config.toml
rope_fraction = 0.5
tie_word_embeddings = false
optimizer = "muon_variant"
lr_mult_down = 2.0
MLP neurons of a small language model. Each row is named by its layer, matrix (up: input weights) and neuron, and shows model dimensions 16-143. Each number is 500 + 40 x the weight over its row's rms, rounded and kept within 0 to 999. Numbers have three digits each.
A block is one neuron, or neurons of one layer that tend to fire together. Before each block is what it responds to, as a language model described it from the Wikipedia text at the highest values.

Responds to: Copula and adverb before predicate. Fires on the last token of a copula, auxiliary or hedging adverb just before a predicate: is, was, been, generally, officially, sometimes, now.
L13.up31:512460446484529498494510561450425490460518528476502488549432527514556556429520519581510513479443480478418450552493500497485522482463510520509499433475499522449492529548504514516493391545517513486458566484498512492504487475541426495511576497566487485524490575556488518455534563497515502480503456499595514448448444578561555507567500534534429472580470512467518517440522520402495528519425

Responds to: Mid-word subword pieces. Second or later subword pieces inside a longer word, most often "er", "re" or "ner", as in ex|er|cise, win|ner, sing|er, di|re|ction.
L5.up162:496478563531477432477501509448557550561581477432509453542499547487541504490472469479549542502441422476454514447500489516531504465474504509453539489463533489543476501477567469427483517488514496545454455516508513482478525447509422487508498493548503536481461494453508483541457547498441480495430534530456481450522501485412481497438519567509560523505507517525473543531567450479461473415537
L5.up167:483532522483493472505526495481529528531505497485513512429452479576549525600515531518505518600570535500465488528476531440511600479478485507537520579513546491514542461476467430447449474580458542489481605497483550526462484442490543541533570442528522436469477521491566506543471482468486491488469470510543541451494499513515456496502543529524481421539554548541427527549529510489468503501552
L5.up175:494490460537586442589497490449509447572502493470467543478540506535505482488457459522603477464507510535397480498495539454488580517535495487497450447494497499512503480497558514488491563511455477458441417478428589540544403561518455486535514511504486548475520536514468468543575494489494516514551440431502505496522555503578483490465444491555568484420477477517454561448586505451544480490487
L5.up257:518503494544546603544553518512531480491496469501503539517433427505470578534470492504512566452530452544503479499551423412525513476503450508512495558477548564436475455443446423475442411547426537517439543524506503530470450477501525483492486470485417538472441498524554532556545493450528428477524461538495495521531486442467490589481503565525468549480516525510510493500481499545484585604543
L5.up333:516486466475563482507446486557472493522483485417481504530439496547538455502475522400454487406428461515480478521529392549491461459553510514461551474522465545401426532460582511539524516563453534458443525555455481502558452553475592469507580463503523522549524503522531515559494509495535565479417471453617475522509511585508418457458513470533457520466513540480489499490480547463523479566516
L5.up337:563470517504534456532476547443502514532503545443517520480472501469417418463526522543514495428509552579459549470481463496530485504552559501492482534532460451467507449484533561536410511484551454574496458519550444509476508595541493546474497536544505458485449527548549521493491512444568495477479521392519533484503476489512555579540521442499462495428513437536466548367478567444520491519452
L5.up435:508546470528544493495500459512511458538561510514473563497481493558538493529430546499483517514479500484576479511550528418503559481431465546458445531542491527530543494510600521526429435523503395545442500567591467550501511488457485553458467507498487589523496558500541464491554516481531503501516439442519511466546435485490597482527521519548445509494468532485514528529508463470506503501492
L5.up482:492479472541454498482446464503485479443567441460523492533486501570412467572439455542498547513454507581453490498442424527500539430551565497537508540513473523433498432477480503593538528497511542445500507489454522553509517428568510534450471522558498472481466496516525503483438502546510534552513442505522482495533488580473449470479538495548491470478456506541532513442519518467457571509487
L5.up573:510429475529523465549517565508509496599498567470536445499529547473509501501533482557540549510532543578448521462512414493475476498466512429539514492497534462403492495494550520527501511535503532552496481529415492544534536483460512459538525422536427475436434519534550483536469507502564474496523497477523518505540452468548551518496527561549473513450466458540490520510509416549497576460461
L5.up607:512501530491494453513547492470470452509532443503542510451412462491455558489476537482581542443522521529491535479449526441489527460507503472612520557541464521458505511471470528519488534505519524486495455490534441597503461463524505552502516474505575502463446500566494486493460483532547542527530428437484529485503518507469521506480599492547488551507406481497517500490622427502518473465440
L5.up845:475483473539479506531569502461531516509413533448504591465532502526476476497445484507525542546459528442509490576426467509461506526516554482497496486514514405465485468492521526574529503447412431472532546562492552611467451466530436479414519510480522506361434469525536564523537519511510511526528487488493521458502500563487504527536504508571515539543453508527547487513498473536507507503552
L5.up1022:511526492559550482575529486536528506480491546584571592505448483532451501478511465439572459505453466488481450485516464473465520515523454452515524521499504532479522478530526461473465502605536480505516479514498508541467522402557538469594601487440540503563548557488579494522503579494525520475503461446588492541485483480554471542596545512519539467445497540428517515568550469496491407493537
L5.up1105:493505553492534467525561568559514479435530511475516427506609574503424535525535527489513480517534547493495432524553476478482531459512480489519565412535567518532500493517497488495456492493501483581461570547476568533468550554541551513492465500557433524496426580471441541497508468532513487512560528472409503434488507559522529504507427438428490502448467533389449484464488478489563440424562
L5.up1181:533478532490451518483499499487532550468506502482562467448469491566502481529436475560528535445479468504397545510575516483518486461493560513519492528443528484506515496534497519521466430522546496436421533487575460520500456471532499506510539492535558508519420432518508467525444451492558484454471487457501564380512559460477517544544571559440468527484512521485496511554513481619475587454515
L5.up1199:497503517526482540452451477508505494500530494494520514570515485442409454482464479532531540535464489450449501539480458487459467408534471374583526460491508513513486498559460429531506527494388554552481496487513546475480499493527480527514509463503501453510540498532448524494501467538487486573539453445548506492535484540511507632552377486517537549492510562551486570472551533483519519518434
L5.up1225:391497493518423440481555463464545489560513449441514535487570459495458522516471501470531517605497478534520533423516554502553518482517492507564507495493522466431425513469506507492584547431518503479528510520429565506508545493566495504482552447492531532486395525555560461532459508531531509451473464476498495510560488461502507488453479529501576455501487487507424528430536507516486567487478

Responds to: Contraction and word-ending pieces. Closing pieces of common words, mostly contraction endings after an apostrophe ('ll, 't, 's) in song titles and quotes, plus suffixes like once, should, does, Desperately.
L13.up937:411576478488502490464517502439456573485530462495410539556446588523516583516472541513531521546494460486437490453515494526515458485505514553539516562488528558456465455500491561532483531498536437413559583470465493505505565494456449554456525469562502463517513524454462457500544508539483523460450511493538514529365492461594588438564507608610435472502498445525504603448484551490515559477527

Responds to: Final digits of numbers. The closing digit chunk of a multi-digit number split into pieces, often in tables or statistics, e.g. 110,9|20, 3|07, 1|000; also word endings like howe|ver.
L5.up34:489510549498458531475534429503533420512583457447455589520535488518459526512543513494528520529458518522490453474503517442524481497409512493503428520480521476403491558535555471462495491502525514517486481536596449537474504484527490446539480508520450538462478476465483558455540505460469550531499440520496499536589496440459489513502443535525540533397490548444468520477516496520441509478568
L5.up80:505481524480452475544458518528462528551452448437484572471460492507553568501457488494489461475537442586494479499485520486608454473534455546545477394497514523516483504467464513474475452507484499545492491493511414502481435533462515468464446397469450504519506494514470490568472501558478564433546500509515497483582484455561533488506505444460480527539501527547543466511489503515510519478437
L5.up124:455494505454493501567512502535517486527478515489509545424452600537501522543543544479481538543454555544492529433524534504505505513435520518544450454480551446461510488510461500409507569504508518456541533490476474528494466536453524460506460507480515478526495461508444484461512415490466503516547559491550533442553487469565512537487545522537497553504485484464508459507472499400519523532529
L5.up194:517534508446479573516488499577526460552588506495564464453490484509452481530513487517525414502448443438440477531463480421555461503522550530470437502532535433519462560554496528503414451468496503525474439493590441566457498478472512492553520526442504565489494477554435516528538527510518501542547524481525476444533553456428532513538433538507493516457471563568459488510499438624529384466514
L5.up219:521524545524535531505508506556469543459491544464527477481446458550568484496478566568463461523521516428450528470527502481516553472415439483521501582495502472446527513531500527446516522467484491448512479550515513430447444399507490511471503481441505490422473434454610502549481411435511474420456532523502564457495532462497486451473488496499482489453472419464566491419511531473520462511507
L5.up259:530612531495494489461592443492537441581499559496502482476414525522536525471490547548496482497430498552448561512563469453497526498461477442476439522517486507523539478537479519519445474520464466450429510480467417555554542511487543498453446476530485507509460439476527504496473508438520538516566513431444412448519488449478524581518500585477424544455442451545543508531514514562522511475460
L5.up266:505501523481466516532415522466444507552516570492501489517505508460465460498490521482545528556402520448509431430554498475550554526458476456499481499467450475526453502521500527503495541457541493501483461462488519490428458438448536516504431533498555468493453513601519583540551544526510473473527544447502441502450450412485443535462517513509471571491473573525495504440468532484465522515533
L5.up326:538498494526576500450522491501424448559489524443519509520464519475546421501473491486481529526428483476462575494573483478559483534412519478453505515508488504504495563659500481470528486428468562550473490446505448517451430526462530495386506459570532493502410465534517507544500511468519485519527475421444572505442440522484538546558467512458455516546446469552590494522534460556506552502519
L5.up348:528476526549472497498504444476507468479442517423538506508500401487560507526495508451450480422471524537524526520514540513552401463504501473454483465474465503451481520521540430518561408525491460534483453502570461450549457462461457564443460561450470551482491516542479531521529461522571533534543469456443517464491503460557532469471559513453461536440498494540483504509488416600525562514492
L5.up419:466481520555538523565578460533484431493485541516443514452479442434481464510495468564516514514492497532455476514517428542429441558566516509461514513439510475475479462476570509525561568502513522527469463522494437478468500442503537554520507502489474442477486470532524449541542542462541552464526559468482549484517464533541421484514487519462472491507501526582520488422515491546542496498553
L5.up524:533431479468548525456494494441540485527538523497455487454427484509509491471500465487462462524493556526513538534509546504619565508484531457488543410459521455535516493595491528454480456540472499531502443480463488520576505483485533554533532478517454524455453428480512522502549494423554501477567478463536477443554491520474481572463530505466554489498453523578535457521567475556551413479462
L5.up620:463516546549534488563583448459515422539403465551491428442549475450498457505556505404521499507512531463552527469463550424566483476514504511502476457483493504469532530562496549518517477432529486546562588485514463525534488510467556496509485405475423472471490442519529480519532513454504464451501525404521443493502456500508511480542447554452521542577550534519521565468459483585530463454528
L5.up801:523479544548486466552521498457523527514548495479501541460475439468538489537483560541482520492428512473477531532544489462606482467448509552493515555490551440507421476450491557407574429515562529502574497511529471511444516441558521445491460495530582511482498468488476519517591567467529555469614498501455523425536450497455504531506498525558502451503515456513412517502503499568539511434489
L5.up818:539518507466481517465431495508502468481444443433488477464457505578524507448465588547505579569492514519485507513482490484483536499496461550495540565523510532512550500531507513448492447552457428439555457469485541434540541531505527470510473571460530431446487415459487510503561432490524534449518558493527489436434429555507538547540479518475477506478539462510461455539489455529498487483485
L5.up948:562509512415445573516483454550461461482495477527482517491451478513573526494501460503556500491449540484536491441563485477548508519445490486470511471555500534500489540537569552476565559523472532529490461444543494485504424517485578459465513503532409500521472456443523533476557538382499520487554458405449490507504444565467528567508527563507525528454441475472489503502459505492480535562505
L5.up980:481474542463486473513561479492463498464472530499472496567447498472583522471466498527518547461473562560478493528527567461459492498459490496495474509456515484510494431524515504491432533527488478545427456480539420389410483461540536490501450464562479516521521523436507527498464455527545499476601523516564506413536512445409562511473510494462485567523461545545493474535506506431521514494421

Responds to: Year completion tokens. Final token that completes a year or word, mostly the last two digits after "19" or "in" (19|67, in 1998), plus word endings like get|s, after|ward.
L3.up131:477495480529523515485457510515536503453526537493447458502490462521415551525436518529512524524446453452507530516553519509479486583499451456545454522521456512523493452514544483487489472434554405531511539522504470534583582464615444520467503474520425502425489484466526503544471471522507453502435455477498520500533472482473439470500493436525501507516509515572435551469499487480553592487547
L3.up321:508578451538432536535531456440496510448473487560536495535508488540501413544526448497486451501488459516500502510561537484534482426526569497485419470527497512472599427445466502473483511505550545484480477578534520507456499514574502525524493465526477521466520495486536567499424509522527538533454558462489513435510545581509549442454535521518441426551511444477544524489508521438557531570476
L3.up772:456549464442526534564477441575502515445449550470465533505473407488469469510469494380495446503509502476513488529478403586547498506497517549496600546536489518518469477529498541474511468470459500437590534484453490476449473530501547452523472506545560469570530497539464500530405512461594546465514526500493530491560528472544477510370510483566504508474461479475483525486502494495496533563490
L3.up830:489544473436471544463584499490487495521477480515472465522467497573555447485534532506475530474550506511421420534481525518428466549599459458502529491533504466508515497574523486434496475500557491561522568528461442481483440526484525520516531509530479494478505483511547524435527454471508480440490494542513584445434509418532480459467491420463486502452488499532556467490575451469548480541513

Responds to: Mid-word number and quantity pieces. Word pieces and digit chunks inside a number or quantity word, especially before a hyphen or table pipe, e.g. hal-f, a six-year, 1:54, 76.0.
L13.up1157:577509563453502494607546530471526473465496493566534481572526499492531502523474500538520457466546553542469528456549572520495528470446553501491501431517496526480472501501489550479499481458458526396569488557441526473446446524474559480489541536486390461557484538502550481541518441449450487478472587509477464494549572522523521468576545534535442499515437566471485543489495499509485454530484

Responds to: Final piece of split words. Last piece of common words oddly split into subword tokens, especially "however" (howe|ver), also togeth|er, rath|er, neit|her, Don'|t.
L5.up143:536500510520504532458471498496458510481555450531505480473501456494500495607531488524509571549440463540482446453466517508484501458446515523545472445546475548479452495488525473483479445533459539525535526493468502479551452438529460534490553415575446587515479489461487526467492556491486454485480487555502500444560500434478518569599421538461539530479556494492422550506538437457485533452501
L5.up192:517495487549449473526546503509462481450501431528415486517549568489479492552452506521530521488538479466493439503505591484450419443566509485473513469479522559493500518561530481444474516618455521524467517548521415450431499490471550490485446520542563437440532441527530555517475532507508522511529493530477508491454459486468496529516520514505494573470460556497567545456549490489482489477536
L5.up314:494503526556500574484517460541472462595516481480497494548487452487541517509442554433492517474431553470525450485521593515525494552462424483443538475546450493535470482516569525505442486464575481570485529498537532505539545502470500504498495424556507489491466490527529452505493475532551394385493444550505528487427480378455502430519472513561500522483488524533565506581498506436510526526505
L5.up323:532450515494522524431589521423591430546432517509499488516483494519431575533513426533428533474502492486546510505473493453500497557457581489573467442494497509487491433539502508451487465521568401555516570558565539436513555449513504512504483420515473502515481489508458521495534539507519511472518525496569388567488489497534612569473493545546446569457484504548478517497486501486481559483562
L5.up362:513558524553581567483477527447478518537531569498497483505484537462496485558538474504460582528591506513511527502513517506498494510498481467457471504440470506486543491531589492461458502573491408490555515542478516446536504514482499568500522491467511500552525523564401481541559535551524525454473498600493441484511487535563626480505475571460450458549487537515541541486449551540456501502497
L5.up367:555526494483556493477513505498562422459561479456407551456496486452509532467472538429531519541476490489502527461559533540523480499636493451451489506529554528499543502561576506481493456479386546524538507486439536477515490470531513461529555472485541604434538498489427509538501472477531527470546477497465481426506432569554452579501549494588495444437534500488497549550431441513510477484482
L5.up689:562478511530530563546457464434439530540545532545506532469520505505537468558478540496496508518483507516513562482497472516477457502422452464527447467471531541508477499519581494436491506543529521472523406600468467465483500571461424558475496479514525432522516531503583464501539472519458522488518490544536436488510497472523529444550439574537483529414476413439486434457528482571531470480515
L5.up789:494562531531523473485503523454452524499502490462501517477526509469542520556515498502458503539507489511431478494508498539453488489465544460476531560513463476478488450453549497479455490505416493500541525466462460443488506538486464445568522440531509507492537461536545575582550538522541523507530537491562491412512486519501442525537408595514465577489509488417490562449515469530412460518580
L5.up796:502517473546463420529520499475421422483507463477492542458483493536477567581500471476542573532491574530436473488512603489456521462480535506488440519481539494466569531511465524525488493500488538571463556481507588535487479509519482488481479448467444524440475422617558450478459516533539449478562463490494476524482501539519522463557476541520490527509443506525496486480510491535447461454464
L5.up803:434517427499612491506417507553560449379463534581445566486532502473424541441518473511450481550536530496577464406473572507562482543452379489501482510516522481515516515464415457462472507496428509575489488476463552458483472528450529509494492512493435587512525457482480483520513450542529500488491495569521464477486492602510442555455530498488450523453474552495447558454462475527476454471521
L5.up949:532543476504490612495523423515535449484552483491384559510544495470551566462446538451492461499464465548526494511515514452422450527495475512465464532420482524562443508482549511447487491446470512487493566441426561501498483505420521503496498483518481461521442425501495507570541502508529427477488523507463495531407513484489489510522451532506493555502521511569456522483469455563483439550472
L5.up952:443505489544522543441467521499459460435464518454511495444524532479503456535490546528439644445438505499536460518483581491541451548503516490526506517547488471500502536525468501470531489565486430541461519486433463489531469496458442447438519439473453502514510434513467531497613508559567508551539504548490481467453536503486518547556420467543492541449502524525474423442512455463493508563483
L5.up957:465503524525469522469527556448501541565494504441508493466553539475471452443507502498491479462444432468459480471496548420459464429468531525526463541481499491474465476575512459493418534535505457504451498494575526489524482430510389449447472477544524491523514505554491538479515505509467460559508445439493495493450424496590524501554473567520477548525463473442518413503537499501460486470521
L5.up962:520541476452522393460467580431420539483561505556456504475504580525391506588514569522430615486448488440473543516537553478457491464550475471479477513478511489482529478463449487483436480558497505471555495505501527435568454478472459514449504511481464483518549513467524513465524442453446516442489521511491531473441395523512520517461508490522478516471500583521575572500529554451523481439471
L5.up1183:416579562544479544515562535474508463551518538515539553466477481434591498558467543508494512471512518477539482468508572451515554456440466505477505545488465532462494477454557471419506523547504484507489519455505541474523529504476541484491517494433528531500532477485508538590549538475519489506513453496496522514526463467497574449501446544498570484554504527473431462523533494571468515501464
L5.up1188:458487464486597496554483453482480580542524496546465539499503439520487523558480485461485483473489488507526549422470564532488535499387464502530521398466429540554400409534537460492485475516489468490544459466525561554491566499519548480501548481435505534541512555537476465506509509451491482501579496569494492492461522474525465491543491559509539525472477459497482519502454479571551488520482

Responds to: Word-completing final fragments. Final word-piece that completes a split word or number, such as the past-tense ending in fail-ed, fil-ed and own-ed, the last digits in 14-19 or 12.96-17, and suffixes like him-self.
L3.up609:467540426530469493390467519519509424567420545507448517468473493517489519509571556568479474515413511475473538543503541488539536520515526511484499520459525519546544461538419518441504551424538521466462480508496485510472458507509469486513455445462513504493466513574513510478465513425517467536559486451460521476526519412543544562514499468500509513486486504483468492489517480578458514516539
L3.up897:518476454511486441450488515458564444518448498515525487508489524445510495463473491542535513539436494538514564538490498481520458523425473550433462529523518498471554566461437521520470441428509517483559406539504527539489483480502530582526443503579467525527507464602513508451475509383539536426556472466473555408450457494532449504456532507575468543534452482522495513466535524485499522569422
L3.up1056:485498392512507526462542515478547482523459506505482410540485575481450501533455480548584533455491509458489510522534491497455560607545499549583508496493545453466504496518539544503470524453482522539564480506499469483488462435478542514510503427481493502450551516460429516494480519474462477499481480478427503437565506466514569546475493516531474559517442463512474431537529491491499493525513
L3.up1210:495438542519499495533465511519471513501575535476541424501548523458493570539513540484506511471535529465434477554457483517468462522513569560584447477403541532529520515515502501425522473481461533480456498498529497565559483442464490478523510440522547417456437527487563482547458485501449481449449441604487493381484500504485581521531557485551509497539502455529406465563564440534474504477526

Responds to: Mid-word "er" fragments. Word pieces, mostly "er", completing a split word stem partway through a word, e.g. exercise, cooperation, engineer, footballer, suffered; occasionally other pieces such as "la" in explains.
L3.up64:509511496529433473558546495534455521486489534461590443454472492543523492570511543457544523616532508516545481507419510494469550446523548486492454461504496426480561525487535507453603443527455490464472500470450452492569481534490468509470571499551456549498489536514529572447438530522505510428526399489544485539582481469449470466461488563526502530523476492530557522483508497519555485592564
L3.up116:461476445536583473458490481507498380485529542469545512506450472497428471516538500477461576521512401470499507503435497503473515533525538521613513476523520456470546501513526466484487422498410464494478474522458512563574515524533479498491534456465557486501496453491522563542433508495560475521587489421510470423591489495479535477439489592559422472514524523518489499462533527549560507497532
L3.up813:428527479534399506441477483464464478518506474554490487481465605565545503494513530487490560529482496428535460498467523487415518480525462500402450521481446569511430566486502476505532471493554406575465488515480464475517522489430507518499505473531478454534538502499480483518560510523492472407507494513564506476508498567484511523540512533557565545485437501536480547516595477520469480493474
L3.up1187:560501417538430526570470514498531510455523579460469491550486465509553502510433469525508489479474479452517477553449518455545563458500489520571469431418577499487489489438552445432470578529506469538427465511508476498531533417454516515418517444502538539514524512554489578505524553553502473477525402493498469545523523472520513585524506539519489490506467463458553525510562544544506474478506

Responds to: Adverb -ly suffix. Word-final pieces completing adverbs, mostly -ly after "was", as in originally, officially, subsequently; also other word endings like titular, appointed.
L5.up60:473439538484498517495533466533488487487475487507522526540456520521503433443531462531455513521493516425569413462427487478507408568487538520514468536482493515557474477479526546488460496497538457475506515489470506525520493535431443473443498493536480490548495520429551537523515479544467433418504507601401544464431458501433483509543531516503597546490503477493495494484501444460528578486503
L5.up284:458524520467511508518498546518448431473493499531510522464537574426515473523494522524545498512583506392525506513540538516521476533483497555540392491582482497565482473515451527494417477523516537439469478533490522503476428535426454507536503496498512487548585541513454517469510450536513455471535408517492544433550430509526604470493613501440463504524569536447543552464496520475496528453459
L5.up287:579507513481594477481537501494574529508504470518495473479530514451546527496446510472566444503503525485423558518580503497504535503490499545522465567516511547523569476489529480500377447481495523435472496498503511499517445460524571502500481502558491444538514451487491530499470470518479441527492485463489523470508424495552516502476506570477523575512521521515511520506559571493461513548525
L5.up288:446458532527469572471523498509501462524497546491475493474538469442532466530465447544501529512489531473531504557463565549404471470537434442530520476468498507503503482493438430518530531502567432506433493472506547531575458532447548509519520444520461469511490529484461590543546497458472495427647525546483475587460494499471499470514506470589492530534451525535512496441596473492473510507488
L5.up399:528473460491468502509517521523439345515433465520553514480491600496441501490517483564495499541528519481498540446486532534520480480535470504448485508541523477559493441423439471553525574537435536471540524481429446493520547535474531515565571552568462538482535544519548526526540444515461575507518479414504557503455503535487422450502540385480441490526444516468558535428488533488532550544526
L5.up488:579514572454461488474564498519493501463418465501446562504535469487505427551506473467504482526500383477483565490587465558511485501477441431499441523509485540515482492510435533509465486527468474489497504544471396543511475526429470542522503529554538492531488475438577513442548507521489548494496497457473536602541487452498428483551530507519472516570474477428426527521534530468454509510459
L5.up508:547502529485488511495532463473463536525544566466452557607480481539458505526468465541454573478432506522467476524547543521509506473469523488487450525465449562491514416533481487534466512495496491554461522498425535526474503518587538500486563406485586504476515516574574572437454491516551468441459513433522530510511501558443475542506535545577495396575480483491432517536557441429496576504460
L5.up597:451551454421533570452388412504576437539488575460486477438508467455527493533462533466503506462513510553507480526450493465541495493437489488536572574517589505565509541440432482495415459535469417492493485517524559490497508412540518516520501510538480519504483434465518487521457562475475453508475518490444482485485529456476477416570475518573465516584493495517481458512477502554508575472492
L5.up634:578425562494510519517549473481512505476475504562520486530564515440487537475499530540523416517523503493525515580508524522532464562474493451471490495490510485485489470474455508477441517555471523500532483540451482559485543520500492526496469531529511574525475537508514511459523475510524419502448517549474535508393501459471522481474464505510504516492528481410422542498456367486441478498421
L5.up680:453522491493471441491590548423466456516500533477468428491470438448455460560550511452504468451476509435510526536541580479490486461568447471502495464495592513535497508457485486460485494438537486518472484461527451586502480519502476500548475530534555424509506499523435432516478481528485481567501532459520528488557532461493569548484517469455438526571476511521567495442558446484550478567477
L5.up713:451515563435484530509465488434548437526435483545554495493501427521506541467504545392505503569475555450515521536545490547475495611565561459556503503521590516498488474447487486485468508487458565489505467502409524530466511451453512496509584560428436575483510487450453545522445526548470527453529449523493476487550530498453466468491576486474543513509467572502472407541519448446502485512486
L5.up847:543545460395537494505453525529529544551414541522487520523483538525523477477523561543575513516429484469448493589481493525513543529593496551511469523506521468479470474485451473495525482539504578512517480616439495493482478547465481525517443509451488547560475534466454481511526545506507514515464566481509488434533536487488520478466519426524483547559570497579449461504399552460448558487531
L5.up929:556530491494517530581478486493472507496504509476533546557484481521484503584489514472520549526489480489422525519472486543509559515498546523524504445474487477516568484476496473519451489499522512447415500543486493507469505491524484516503528465567478459464473510521480539487464592584516469578507474498499570481441517447534501488531529545541494479563543473470587542525524451507484490502455
L5.up970:510492512451471530481481506520462401497441561523543550502488498473488515519532479566546482481476563490474437576511492543540514505507531493475485459432489491525531476513469477458442425470484470473460513496494520468417424515542453507529521508469477522477478467451541532440482503480574470490454532516510516477522490540510510511598516502485502549527451490516453476558451462441489541521452
L5.up1133:497545519439482508514559475469543410495495562555514496513523522479483490514424533457514478495430510419472470514568586511500502546495458438503489550522453554557508477468487537513444499513522499460484473496445537490531512490451436508502502496477512464523508460516592476447464513527499438474521487440455512532496465481568509421497558502469398462516525549536501512451470541510507536518441
L5.up1193:488510479501501467540494507453474481591562495562534451533469515530525493497490482423536540551468543468508421573547519552485522580484552512539487524515496429519479495503517502532471475492484499472494522556502496469452491485519443505522469467456514494583470533466475499457431493422540483501499514498556551478429544465567537450520531460501494463535538485537499525534444558499464492481463

Responds to: Word-completing suffix pieces. Short final pieces that finish a word split across tokens, such as though-t, identif-y, wealth-y, determin-ation, and Republic before -an.
L3.up80:556520434555474473592485477473501515538518482413472480457498409548518433563414457464476477539483489497427481515522517452473498522493535534458493462603497479489506545511533473479495478531541520494522465509541497473480510419515495533472470507521502563493558454530530507518462528521517469503539423485579494465482447518483501527546528503458467465486472505586540534516535541459500548483435
L3.up139:510430494444515514505544471525482509471502452508492557443497492485457363520504532509429458484563492467508504478462500557547451487549479441489498442471534499519509458503516444494474470586454523549582495507467524518449465554467449557473547565522490579531566559498541492507498555545508538488555491450549460496535500572465510536454458506544495489469460579539526476506533520472520475482497
L3.up1002:458510477514528521446552500522537548476511469474511491501446524528441479501519463576518549472527482407490512565493447494571448568480485501539472471459480542526536463458531513503487383461524518521488470485454490560456510469564502533456454457468423508463530497508558464432557492568549482496440496485416487411504475582440565513468527455495504468505406497414500517481557464529540488449417
L3.up1032:481512518536486491483491571506476546517549390542478510453514525504507488529407503488495559424478462466446501500530499505506431518479491476530524471503538522474553478480543476453488535586521521497486470501491567528490498458422494451441485490497503496477561500497483604433548502568513524517446537552522537435462543496533434406516509491454498527484486495517492513520535443506419494445503